Weights of a small transformer language model: MLP 1280 tanh GELU, a variant of Adam for these matrices.
MLP neurons of a small language model. Each row is named by its layer, matrix (up: input weights) and neuron, and shows model dimensions 426-639. Each number is 128 + 24 x the weight over its row's rms, rounded and kept within 0 to 255. Numbers have three digits each.
A block is one neuron, or neurons of one layer that tend to fire together. After each block is what it responds to, as a language model described it from the Wikipedia text at the highest values.

L2.up295:134072129083133146152125112140145151153105122157142127126108150116117097169119133137096136145125131135109146137066211111114127097110124134132128129135194100082129052115155158120103102123179130144121126103137123142120141132166118107157134155126128140116160112118129107085158112161108094121124142107127118145104160132165118090135143146142113145122111119121127121130130111108178165144121079141126104103148124138104125131139110172149127143077109105139107161148132112161126102144132143110097157125131126087088165131141147137161091156127079104113101122138119127155108138102130114099131099142105111110174157156162125116120102131092130148144127102124
L2.up464:126128142106150132111122118054150138119139149156174179118145144106135150152112135135097109155137134141148102107079135119101125137121114157106155133064142126115150139154161131109086174135149171110113136137150132163132151143159169096121102172115135123116113149069122128128141128151122125134078151106140143146109179130143124163134127159131137127126151115162136107126081109162159112115116101138124120115149115138086094152140132168166129123144125106119109164110146133214130127121129155136132121123142110130168142145120120109144064117100113123112115126147133120145127139120141152094134103127093140088153135153127135130126172154129144147146135114101
Description: Words inside multiword names

L5.up39:130116132117128121149137132147124156129088151106113127127087124097155113157145098109105146154167131148119117104114157126117116143160099105116090106106134122123146140110135129111137082113154130072118119158156120144128151122128106095079147143134103197133121121157138144152146169111131103107133067091124119174151112149150136090116130136119147187146164112127118170118136129100128156149134114118094165153120137117131114127184139122095134120166137122106126181082130156140168114129141150106145142125115124141108115090131215131115133163149105099123153118141167142153144125128108144162110082124121141139151092117146107096132135117092152128141139104134
L5.up61:118112111107125136151126150105162130123139163112159068136139145134165099090113095123099125121170133146147129119113154129069150142117102128112142077122126123135179136164106158147101120134113101092104135119174119094115158150120140124143160111165084129134149163123141126152128136162136134094125110120184123117197153112125143081157103126147143153132148120122127129135128126137145159142087087121128130126142140134103115155136132118128158135145114143098145132133135140117126096127104134144133158125150151140126115065181151141146106139146115100134144102152121130122151149134096125093099139127114165131125130146122105102138148135109091155078127119140
L5.up115:135120107120124108125144152135152152136147161114126170127172118138159101117123118115119074098085114188081102129137114122152146143159088093136096069117102111106139104103119120141102117111142136122090125165139125117109065115126124112104112099160135169104109117126171123143126108139095045122128144069144131177170117135163148091139108139126106176127157129155156157134128129101157142142156112137114095161117145161114108139147136118122218109121135095145140159139126123125136111194151141093109101076148086108152146094096132135129137149186098119134153141096138186130133103087119110139149130120151134124101117181115129093150125169066130143146137129158
L5.up142:139131122180150130109144120083175126148162123118114134142134177111189077144091085161094128123112132144108109156105132143120106174130102142132122121123162153152155081143144107117146159124114128095133122132162115119112134136137107151162096145111087138104118145132173125135108139164122111152134139124134130117163137152147104172131148119115090116164149119095142112122137117098102131145110111120128134147129149106128103132141118134092155129133129133135183159110124103111134144154148123145098086113136118093139107138113151118139162112151112132114140127145102134135165151131141120109132130150164151122132103085112086077134119130146117139138131132128
L5.up618:135093125162095139114132142145163131133128114100129157110141128139097110134106124111163129133125119123095117185130120155127134121125126104133099136087134107123135122128111146124118132177167155079080144105140077118110111143116155065122129100146102186092127143109145149116114120118115112100127124143152124180161152115130136133140120142114124133146158104108143111124142106134106119156144119093134082113135132139110117150156069115120167134138149076127127148089139140139143092145130119129100121127146088177152097051122172131107098138162099134161141127100105139141105154091153095151111100134138110150136100142125126084094105168116078081104135133117
L5.up841:141108127185174145154116171165139150130144136140086073157104111151119118111117101131097138139141129165109118136123149151151055190157132166148131115082139163125140128139128155105171124175110158099122124114120099134124120117115121154134109114105093154142084098106112136144114112114117082143126105149132162111142127141141109136162102090141135159147136172118133118146099089126129121170086116125158176150077167150120124163084160110115166129110135109097107151093182113129121156169099123092146113126124138114144156093161143120152118149124154140130138154177136125116145137115132094111124141141145121089087094085097109100130135107102090195119181160143
L5.up950:152129109102150117103176147102146120111152137142099123170122133143179090129136109090166145122120108124135171137114119174111131145202121105119133070118149128146161121145099126162108160176132109127114121136115078144128145086144157139092126109100091141138128114132142125100117121102141120132089146093130163109153052124112117079151087097093119133147164143164136189117141126173180128145092121137120147099071140145192138129113145134124124128124129124120194138106140097138130167138146143143147126119140110161150117170109130157136118126126153125125165119130116142121147136113120119150122144122142124172158142121087152101122161111133116156157134107135
L5.up1158:131110138139142146145143143123120144181099132123163095169125155125176134100132141139137131134111151185116140103152151118106116153120115133163083167097131105153155155150057184112138108129126103111111159131134095146130126110098131099110126140120069151137143099122130114170108136087136102139109138134115125126114096121122125146155084117135128118137132119171148171107146103071128135182073140130106141137131119105114118105156135117094159154137104103112146152133112131139136146137173177094102141093137090104114103128131128123141076105155148096139181134109122088157147130108120086114141085151144160117126123115125137093144152127142092123164129161137
Description: Word after "the"

L5.up43:132069121127114145149116085118111126085136135137143115160129112144141135152094163152119163129155153145048122144138125105112092136130094121129143140132147104113120153146088168136167135123146121145131116164129120126102126121078129100093070142128142162103116133129150145129060104109144128128099150138132130141119127142098115155132135095137079136161171164118138121115136105155137119172101130146146158134155111139137161193132139076137154145134153091096116138140175109150112138179127128124133123147127126108156108134119154147127108153176155105130139141153153117109115117127146141129136116099159125129128121142134123101102089175143099112111139146117
L5.up55:128076102081138172111070138086148127137120155150147119153167089104151128143133111153132140133133131152148151136123122159117097130138138133107142082131146130127116183110138103138117115121132108079124137144148132132131185125102155113102145148136110162142121085111114115108112167093105117136104156127132136131141081149089098137132120139120085137119192122061131134106116151168138123155096148135112186117126119149130108154096092092116130156159143084109138173124148135172146121103152129121136138111153158094125156115130127123134092161156089087149179139104146157121144133141123116167139103133145120140138148159135142105155091140121127116129136095103
L5.up273:149040123146167098153091125098176111124139129169161142156162110148135111081144136140099161109120114137120094112111131126126144164131129115111119117126110126155089151135094111143139103109134105119111120143145102121118141142138121138143124172144106138159142106096135095121131148124140132111128099126115130164124135123126125141109128092167136166140143070087116087087109158111109142149088115147106117117136126179120158142163120109135129147132137124101149107160099122147107103123122166138184135165143131136142137138108125154129057127158096106127119110137127139118123160106117106117132103191133151137141169140117130124139153195100143121182109096114
L5.up402:147125136129126131153131159100133121165155109118090115145122079143091122128102077139141161117090108133143183188136126141112120132151123144118097067094110126113123140176090099172112114180149126081137127128119184123119122137163139078124124088144120171149134125135106113139180114117112110111143130081129095119148163124140131098128108149080122137114134126138143140122106116104144142161106044118134160144131109160147136165128127156131159143133150114165164148155116121146116170138123148123184120129099145150123166098118164126129107107170113129158164135111078128118123104142147116187133116146165127133111126148119157077146104153135125182127137126145
L5.up474:116076133105126117131140140132147139100138100124095139149113151107112124147160110138180160131098145112144095113186130108125130143114137144138142073106098140143104151130108120136107127101136122120071161135103129138136100107121144122138134157093083150175136095184125121147134121096110118146137146130142109136121122143116084057134119165096097104125143077114137132121116123151145133144130148128126101117112119140153100099169148140099161134111157096094187139124143144137115133093099125109150138137105182080113134081109130092149077130159121105104135113143129154112130114085120136146143139113074125137143105128162108086095169142089136172136104144160
L5.up679:132139120138114155113112131121076135112157186123134133125116115114112153132155106147134116121163151133126150122124164140141083141140130108089136085162115137119090141094109156141113145119154097131169110149149144147145111154150122147093149097135041135133112120092127139111124139056117112139119175154158136148107123147171121089111116104146126079148119157077135153100098134150111113160164097123104141141146116124113125141136130143116115090140122121140144139124110089138095059092083144131144178129123100111158105113134149086095149113136119115177097110071111130083160126151109085138115161136141134180093152094124137140063131165109114099182132125138
L5.up1127:133110137117143144134128117137136108157133180141105120173120110090113153085138119118100150115183147114106119160142114107145086128174114136112181140123133120143110138135121149166127148153120142094129110129138146190123151136099152166092084170114118147147127130127139180116127145090123102107078116121093146135140118117121111174178113071099127141089127153058149154080121162153141150156134092104120159149078136141123108116123115113096098165124125090102149141131140160173155104142149094111121169126169120125174168121145067153096125132120156127127137202162118138140149137150104096148147168101162113163148119127132129112100100140107100138107153122113
L5.up1205:121107068131097152139166107113102126091146135133137103166132119111131190093177144146100181118110122182126151121117112105157096151148127082147113116135106135129117102129142135141146104097138123070137128133111081154113142163111132096145066141141123119126118103121121115154135108092140138109150153141160074111122129129141125096125121112125110187160143147071126119150120180143070124130117089121135132131131124117127170111160132114126141153114131101137127141175140117134132136112127100120157156149121136091132154142087141152151134175129090140184127186077121156135152115128134124148162163137134130140122141157102139166112138148127150128145132127114
Description: Set-phrase connector tokens

L5.up80:139085111130136155139129106096152141107158155100114148140153118138080105118115104111106115121170119133148150169143133168057132133135118092124116127129103135097150127137098141110169132096133125141103125176160125130105136127146164108098118083131113190119094130134109152077114131128152101155112109139196140132152125131164123112133098136105097115111137129108109155109135117143109120158107147160120130184133144119124121120144154110123146110152121121146121105101150132138124114127152125095093082117147110111130093099088096129126085120156084142171172125120161150142150126148153138116108114145136122128146117119113154128103087164081144104144092142110
L5.up348:141088132136096114109129090121121149146165167158146117113145106154167136124144065110100142146075092131078176125082175129109141120142100149133094124095117158092140175180133122111119121131157124122132104114173151104108126110126160130104072120103098131145107088085127133126124103126151153147135110158139156108153131129186157049081137124176101097113122200148108140101135080148098165146069145090122149114120137144148130118149119146127135100127137144109141154122148121118132088111146111156143084111155119102157126156143140082085115145156180132169138127092122128123127128150162137175109117121123142110144078133155114110145132133136128163148126117128
L5.up445:129074121115114133109148093143116121133117090142085103151130105107177125161125126136142154119140144133152190100099148132129131188154122111144103064111185200130156094119116101144162137121117169139112116161132140133137149091132121172145081127100121195175096103129132161142106099135073117118115092141137127100135098147189129144104141139153127110116148137133117114081100116137201135125102173124141160136132148123167136141142161125122128135144135105100153142136155102148142154137136128134151111120112120091169120103120107090122126120143113154135179177154134113115099134142141140135178164153155077150144126152088137119138138114113110093114117133126
L5.up450:158097134118143078148137107154151120137093136174137129132125072159085103143146132110065112135124089161187177109107159137167170168141120089138145142125150143092146159129130140145136164119156158097142133137120154130120107140158089149166085115123109129099117153083132102095115116161122161136100101131120107088121125119128137118130160103152135153146125153128139154146068096148109127149064132124105142135095121109150161143155145105111117189102090112134132130154147141155127110130188152135149108146125078154083176143161131122118131102139123112146118134097101117132091143144152212151166086155138088148132096154121172143109156107129116139130154135193
L5.up572:137096122114116128118146108145126180133136128163134142157107127121116144148114106140067158162163127162180177124075174175101128190129129118101142142131118169093123151164100146142138158115144136105124110160154123128114124139151113127125094120103126121128117136145148121085135110115132170146071125107150098156105102149150115136130154124135088132133114131111162178112107103154135120173110171131136164118167143118136141120161125108140121188103147132136132135116103144125126135093143121105148140140113107121135151151097115137122133088144136128129126112114122107131112126144129142152156152120164066132134130155112131090123154117117138106129145125125
L5.up1023:135100095105161172106141120124121129151115148120129153110147116112139164189146071145153128130146104137140171079159156138092101132121102110113121139134102149136166136138120162111140164113158145123110110172165146110101128134178105143157131142095111175121115144162132127110117140125130134120122128120149099150116121137117123132109151144136101155137128173110163120132088165171185098118136120143162116110131147133158146091139134116109125165102115129130136110143134111141118145114156120120165104106121124102146151121138108104144139100169099127130147095136161143127131122130092176143155165140128092146109125149122146118125134140112171122137134159148
L5.up1081:151110111105175137097129113112123151128093174130112143115150154129156149166136159136090083152120109153137163125096140172054068154165095061129140138172114123104157085135122125127128176127148133117127123174146136123106173128137123096164052106113150175122123165117145134136104128122137096133099160131164108109174168092124086122118111116114099135148132145104154155155089142150141125114105126147110167143159133152113124116154137127137159122135126136140096118078117149107142116169158146142107137132134101087140159167117136112128148131167105122141102105124160161133164123150143157151116159107124092054144122132129130145139121137104131111176093102156
L5.up1147:131098134101135132137121132112123152175156129175144175098134130107113104097149077137122121140113098170123140136089133113118108156083113134146113127107083150120130117210106128099131182108163116176100090130158127142116131133167095061128125114143082083121130109168130074170125118140132146124111078153184120153163130156169122097093150137118111096157119104098157118153101114161170132120128121140094150125174123101084138105101131130129135148124128146123141160116037140129122121119142126142129104135124141127136107100102130104100098142117110155153120120103113129115145127150132082213124131094152110144128098138206126139132145116109080100139112129169
Description: Proper-name final word

L3.up521:117152120139100085116110144092135160136156164120099116141130085139150146154105089168145114130152116159119195124155140120120150127154105098119076110111124139119147114124101137158117171087092116088079114144143122103114125137151121131178144118122077159115152161140129113132103142091131097140113126099134069110146117124121132132153139140109128136153107089093146132117118122141147132153103148146052079109153139137145156130158129132102123161131130165123131103136115120098139128170161149126193124121106131116145168133140144091116131121143172105124118126109081121135153181141143130163148167126101146087116139144130120126116168179121114146107105109179
L3.up646:144103079125078135111146092118151137144149192103150115142140091127124137104127104149130098150139137171104104148149136131125128128111112105134131151118156139126091125117105130162132132136118096136141100103098141123122106166078098101149171139149095125135106162132127099142163118096114109096148179153132161113148135126103128158179115139112130161104133113093133129150106144152185139143147116120066094043140132163132127161146125151081114141111099090132121143138074150162153126138114149119178124105168108072163144123145144126140119138167115100116104125076152192105117117150140122119142164111104160117144148156130121143108131181142108144103125080153
L3.up751:117140109150087131110142142104137129130153121141135136169157102180122143151141064135112125136130102149121140114111194132122152178123113088137153172144131117121120142165144157149161152122150104100119111119131097109120098132157098105094136111171110094130111137116090101113128122126109160136112148112148119151147089115132082158149121112134104138122088127129123102068135139125138118174130064105074109150172152181139087147115088142112125121119137102107118131137101130150175098110139161121101126114140121123126206162120130101150112147135155089164145109162137157145101116134154151110161131134146097131175121125144148150125107115096149115135154083155
L3.up771:140123113124106181122098168123114130105137135205124096148108136184144125126138128146141082138104116135146132151145104128148116141152099130121068098119083131155137126153113112139135105120108114101167111160100096119112107129087117119163139125120118143120120175105111143151140106081122119180085107127112149115095088131105103148149124127124116144161150108119144156064115115148097135133139144139087104144178129137173129126123125120101098120108109096076114145117091111180134142162103104109174133123120117079155145120136160142116144099147118113120145147122126136090120135113130129115126149161144190128102124111117174127137115112093099137146120158163
Description: Of in titles

L2.up268:129096114116123154159153093105130149126147129140140117139146126143174053147138156124114149131133097137133134109146166117083165114181111119127078194083079076118094154144132133135128127162132138144083081077138112143127098129106139110124141165136104141098118105134133123124151130121144100156148128131144132138170153112126130116160186118134105131088103131205157115124153105091103132129163103151116069133129155101112132113094147125132179139100080153124116146116109127128125099124172123101134136134093120101134113105113150135126116144134110133133132119110152107147143115125100153129130122176165147127129083141174167114152116112152169092191100155189
L2.up934:132136139163123180118117093118116151120139127102115138132138084128128092094097158119110125107138128147131135109114129112108155102152139150154101140085123077140127143176131167091153125095152127092127114138121134149131148123135117111148131125120130121113146120111139123117125132136123143176118148132138154168127153104136125159142153136129150143109149090184137103126119118132129153117144126112117131121135126120149145112141164105144173137145114096130086144129147149126113087135154123121161119125139108128163103151128110121143109124123120049106140119143130124107127166086100132106107114166147151120159116163161153129110121145119135111117114109080
Description: Abstract process nouns

L3.up375:117105117113176097136085124140154126120115138128150111149140145117130152169124123141145148116129140156113078114104146086092120143168110094091090128133151138075157122098134115131127127103118155124095076105124105119119147173128119161128134114177137140152144136111135116144101133153127114111119135089156150147163110133153135166146103126121166095137142132121150100124150148143108111113143121208169160124120092091120124126159128136103142125124148142157148139114159101121134143149150166115106132107110107110135156095134115150100096128127140134099131144148093126139156136123118115154109065154095142124164128154155113102080118096075170140116077131154
L3.up597:144126107129141117134110126135156111147132133118121115138153079121160134193124152104113141118140132153100150145129125131123113151186135106139157134141105154124147125118112108159116143094165122117111123133183076148123141117120155082150101093108141150134116094105145122128149141129117100119151127163135138121155096113142198159077098121158103142134146125126148119113119140121092146123119159138171153169155128156128146062127118160119182131118115120132083142163177124137126108131163155112093139126100110083126154115127125127116118099097141125155139126129141165131182130089118138163123100109131119112168154159119169129123096130119185153155100104143
L3.up895:137064099140117126118111149116163150126141125130124137138114119120142091117149140116120148132147130121108107142146105128145121153163130160143140138101098160141164146062093116126139132138115091115104128092115125153117124126130113094103155035140138156146133115112135127103152117106118127146173161166129115153164092155150175115096098095144124144065140127126136124054130179133096114129122175153146155126119152133126139111115108101114196116116114085096138121133151126134135114091166122129095125128121123109142168118110122124129123090121124127152141141114129153146148123125093133119117103132116108125190123138120121124109105151134161147134111086153
L3.up1062:127123129111125095123108162140130127091113124126117126100149125098134089158117111124116149142168117099144130147150136177090121083177109160129147102149161130136134141134169157127160136119134150093105157136142136110139166150118147142129129095138149205114139109120116137119132106142111171114126164124125085118127110120077151083075132166131119150108177140136138095095123148147121115130126124142131131143150122121127128092122081106170173149079077120110175149123134128112120131116121104120123067102118142114093167071108141151125141109176138107161114126151133134115159148115115174123123144139148146128137105142138165154087140146159117102105137128119
Description: Final digits of numbers

L2.up671:118175136075159131107084066136181106131146203114157099112107137111146134138111112157074101111134185150155127100122096103112148130178119113146086158139089116146128106144083093131156141103102115135116118162123121155124100156151122125095163140119149125091109114119144145148128146146112128141127137151135110115134130107110121173195114153119130158105156124127136105104108147089106128102099161148151124150172125076119119093113173138147127159107101134124132108077155140121120133121154163127194110107133129138091142125099103148110121119127127087137149143101119169128154159144153130127112127111131171106146130103109119107113138144124142123141116159130
L2.up1208:117116140125109134124150137153165139103136170130198128139099091112134121162137130150107182131148151118158136113162133114089131130118132101152124123126117125130125118104164139152178129116165093131086126186132133177140162116168113163100151178114148175084134065095095092108164116102138157123135137139158073132119131156142137115120144136138086087150143142124127121173090160093140114118171153138126103121128143113104120105114140119145129142132114107143078139071109106125133139144111143100142105102145155131114132069092174124079135151150117105147137110101115147138185139139128152140145081130109112140132163135112140116098135137131150134127125086123
Description: Final digits of years

L2.up704:144104100118091102108178121147154108124119192101130140132147093106130149157110109150144152137098139125117167161121167102120136154090128114125123128146140122118112157108090105182115141168071109106136114158143117127098103109083135102125112107110135092113109134090122140186106109120133149117112136139164125121086127109131091127113173108107127119147139131106131149144162126104133103174110129125119123137138132157164151140143075149162151101155142129131114099159143141105154124146107135149132088127190181075173088146128130121105169137127147149176151107128130181092143097149123129153152126112085142126138122148160089160133134105150146111156108081087
L2.up764:122153107092157114108125102128110138089151131114177156148153096147169113114121120130132122128139143134108104161144134108162087096126063172150112154126107118107142141113153135141145125154129118132143149126140107102103120088094083129166134102103145164123116145088166119196099128098115155138156140131150156145107170129091077113115113111125112111140154158130134132161124120115150123175129103124097105118129125179123137102140141127142141112164139116109120174111164132124126158099144095136118137113166162071103143140133147132130125170145136137113136135161157127140138087137133161088140088128115091087130140171138130128116108147132121163138094112126
Description: Sports ordinal/ranking modifiers

L3.up318:134159109128125133105114098122107150135162135117114154136142162139202122121101145102108188094105123132076115109099183098115102097148104095134106182113142120168099131157148154137079166154143147145107099109117132136130140116116102130115113131143110129120115092146133117108111153122128120126122101128117140141129156104129112090123110147116128150126133115142146097146141082111116128182125125171108138155124158119089110126189136095126162137154127182116122159136098147120141119136126159131117091125104095107132126117108100150130148124122170088083171070117126146172136120138142097119126126109125156084104104111150139098129136144137089150144112153172
L3.up444:135110134121091119152135100087121137112114147130123169116134084120141081128163140133056179108130138142114108086145120139105165140173111135096095154116091122175090142151110109145100151118135105152094089132103090154114132135107117153135142144130109148118119067108129084115097118145127145161133174146136146153135144126129116125121116147132120130102140096174148125108170131060115119157131139161065156148147133114098145127114135108123102129147070127101114176107145122127128115128155088127134098108131132150106145137116129127135154145161150107091193118096129135102159142149139090091140089200127139095138154165184175121175127138132130125167055085138
L3.up453:137079145130093158156144094172110129129145141140148134134119127120135111124104164108112150126138104135109144132137113086101112102165099182145113153125119105144097164116173143144059132169145134129103105118107134124138124109127138125100104108142118142105114139087118093110105125117130148129151169137109119152106193131119110111162148104125134108096139151165167098094133126076146124177136112174097108131092127118130128146109113122127129146090111121098137179110102119124138084152145155134131132112170110107144143096104093131118123138131131119206144145150138114129090148136139141110140117146124130130119115136158128120120154084165163155139117147162
L3.up1052:128097125154125164146074137100131146109144145134115180160148123099097127116113136149103163126127163100133069141145096173128141156145114163086117158086093124134108146151151123169119164118149120132106104156118099159126134100158144112129146146110162174125123119134127092116114113170093161125104178152141102175138123113109140130131066111111104154105158092134143061135131099116105122156175165150097137170136132120139137145124120104150113127120099115104123140126168125142122130129109114163098133143169116142130122121126119087172135168097130108162142134133152136148142130162117117168121110208153110161128108177115182120129131140091136105130082128119
Description: Abstract noun heads

L3.up845:133123131093133099102114129119189135109134136126100111088154171111111148159110134136161111130127140099146125149119161160062114121113128128109136115116139157118170118137138097134141118125112174143084111104164149099091122161129169145135113130097134176119122129140122112093163141165122111157115139138171167129181153122105124143123132128128139133105128139111148073127108115143126143082137141174115109130176133100106134139124110121147111121117133150109117111105146122133139175114116093111139112116136109118165119084115088122140105163137112137139122096145125121145122102142129120196133125112109113142158142115139186124130117090099148129113099145086
L3.up960:136135126148151154154108104097190119117133122086128176129167126108121125163134173135118154104144163148154122129116104126051136159164123086109094118132086133109186085156121145144194132121151130107109110160199117135119126179134136131106067153116111141097143135134120157121162126155135093152124116140177122133185142118128139145126116116133113107130152142113159066129097170109087119108114137180153126149141116097135153110137143136131120126110128130169078094080149107101111135123170141132123140125137084105137111090074122139089131134114139131127088100176123124136143088116103081161136079084117115140162097128119135136096151142102193123139138139106
L3.up1102:134124082054122166160167109106144132136117143121115120106173109133143110185129162133142132119124122123139095153092144160072163139100097094089143168119140122131139110082128164126132125146179090131059100128175090141069126126123130109148119111120130180122126115157128130148134116132121157125094130135132092150160196144166130162127162150146098073140092110120129068130122090120154113117166164153133116118165137090119131150128166163132134126146137097143095174103147134082136081139139142123131100102139130123127121106125125130141136147162112159112081110129126118132103133102127094138162144116121082130147112129121132122126118130122165134120089120099
L3.up1254:153139129134134150108131111123118140122149131089122118087103116109121103146134134102114122107119088116148150125120134104103070091143124077100095167134087178133121097205098131131130152106136112125147127130143098141134114154168146124127091108099144103129095156132159077135080129138120132143089127097172083124124144144113128144136102123121141128162146141104119075104164102109126122109131154183081130124150129131065174098148149134105078109147117159098120126061149111120134140114139144125093095115141127146123126104104111117089145168162151114144129140142152145099173152187193145110132151143106133090126138159115154131119179140075141118141076127133
Description: Final token of multi-word names

L5.up37:139145129110183170168127146075131122149170150132145132097109118118109145116152143122111133125123166078123143104120070117074115146145130144119142113148132144108126119155141121151135097089111111139154127160118136149109130154125147135111125122147131092105118118082146031187188112173148145097126098128112162105143110111115118087157128122131134155117146157132134132133083086055169141147109105129139146139139135144145130077095129121146140193113097133129105142109141100123148119131111131142122111125149131109150163138114118102079126086125150118149122142121083160110131127131150123134109114155155136158137155147124123132101084169184191120140161138095
L5.up279:127148144071138145185117096142134133140139141096161117120091124182125153139128161122128125130109131134098128104128153184093119132132108107125123131094114137086123153075099175189133116137111096111091100108110105189130166132099107147143152152127091128125122106128121134109170123133140119136154137106153120123155158133118086167187134142126118151108131162131108098147112118101103115154141116137125115085121134064133165093092132126099146125142085121140150133143118112103113111095143105119148138146145110103109090134133096075116135122100132124136120138138125116170105113159162087148120134121163117115161125144172103153102184090167137139132126109151
L5.up296:127113111137095115103172161170116153143148131110169093156094112135131117141156096103148111146148106108129133179127141137102140123147127109075101140081093170146148113084109160120136131144113094127059130086150144153118098114125106132113124128118052128138093136128145151140137123148078159160090111121126149171138090130162105136111130122151124134141106144089134132160109098112151131164142118122111130143140134106151145122113129141121100143121095122085164130100175149124143095100142119131106116120098152134103131135120184125150096124111134144177172141128144142144084114129155171120126131159128113119116124143152160111165122127154156170127139191132
L5.up503:125155101111176147142130151144183130111145147117181079189160085167165177134155151126135130119125127110163145131137159115139163122120134141128176102148106121128197099164127157144156131099137148088137114141103143171130105123091147125130112168103129137154123099132119154161175128148099143130144109118134118153160115106158134125139207152121080129152094120130151119127140104146181125152100107150077114125132118119133154143155163128128160125118120119103159141098137127143134161142088097131155119125149127089113159117110112099129150144102139100143143156091087136134120123172100172136128139135108098160094097182114140135126128132117153169107143115142
L5.up878:104120143093150145143152177110109135132157130142131149128135102109141108138126165100144131124165145117159140096150113134111120125138165130079140126134123134107162146045165131139112105100172103153081134125173143117149107117174108132089123130118129200106141135098126127163182119183120131139095143120173130153146120112141139135145118148159111061181128143134163110128110108132135121161174133169139134127185123150129128129098148148142140126067140140092124129091132137112122105133128130113111179129112134091121151136109097085103120103151141157155111140142121117138141113169134158138108102178107110152112113140136148134162117077130127108182122126137
L5.up1019:143105099100179126140102139137178125140158118168152105133065133156176145137156136118129145136151160137131136147130199142102131157129130135100102110106114174116129131118111143126126131112119122110114126103151072149125126135143111111132105144128129121140108124106106120156172125166149120143112135125142177160199092153181086133154142095130135126120114152110133121101124098130147116173116119169126144140138140100145164081097122129154124119122105143128154127128143134141122152117122137113145121135136132123150096128145111083122112072120120106141122126135129175125149116085135142120121124180140097152155112162118124133142159134111148157137116128124
L5.up1133:147116100089121111141168164151099124115131129092121101114128156166120126136169131126125132127141120104124135142108175137097150133128133083118093133132150184122138118097112113131107106097128172136089158066108119134105125120152127139118125119157109153122106103126094144144153128166138089118101055146101134127160113161167109101125145146131147105129100118113116170178118115126129119149145154123130155155075147100133161087058119102137154124124115133149164150129163129126105129151161098145118113128080151146130103156156141104105147152082130089157163120111121145113109095119137165120120118138101078129132115141140138143122115110166152161115135128138
L5.up1208:137115123125120091149096125138168112130119158153135078102082101127113102105097157119087177110141136151109138132141137121084124110132127126146114076164161139103128156144095108154141136072120098100107189121116137122117160128149176119081112118118147139138122124138104141113147154127133079142155146138137162146159116149109135129142076088100096080117159143157137164126102137144112131135157115152144102153114127119169149107106112100134140133132148117146150103154153129170121086156147145128137106156138093111102164109132087105135119077128121134140142131078132144117217130129150159132106089152163126152144109153134108116172112152149167144168137141146
Description: Year final digit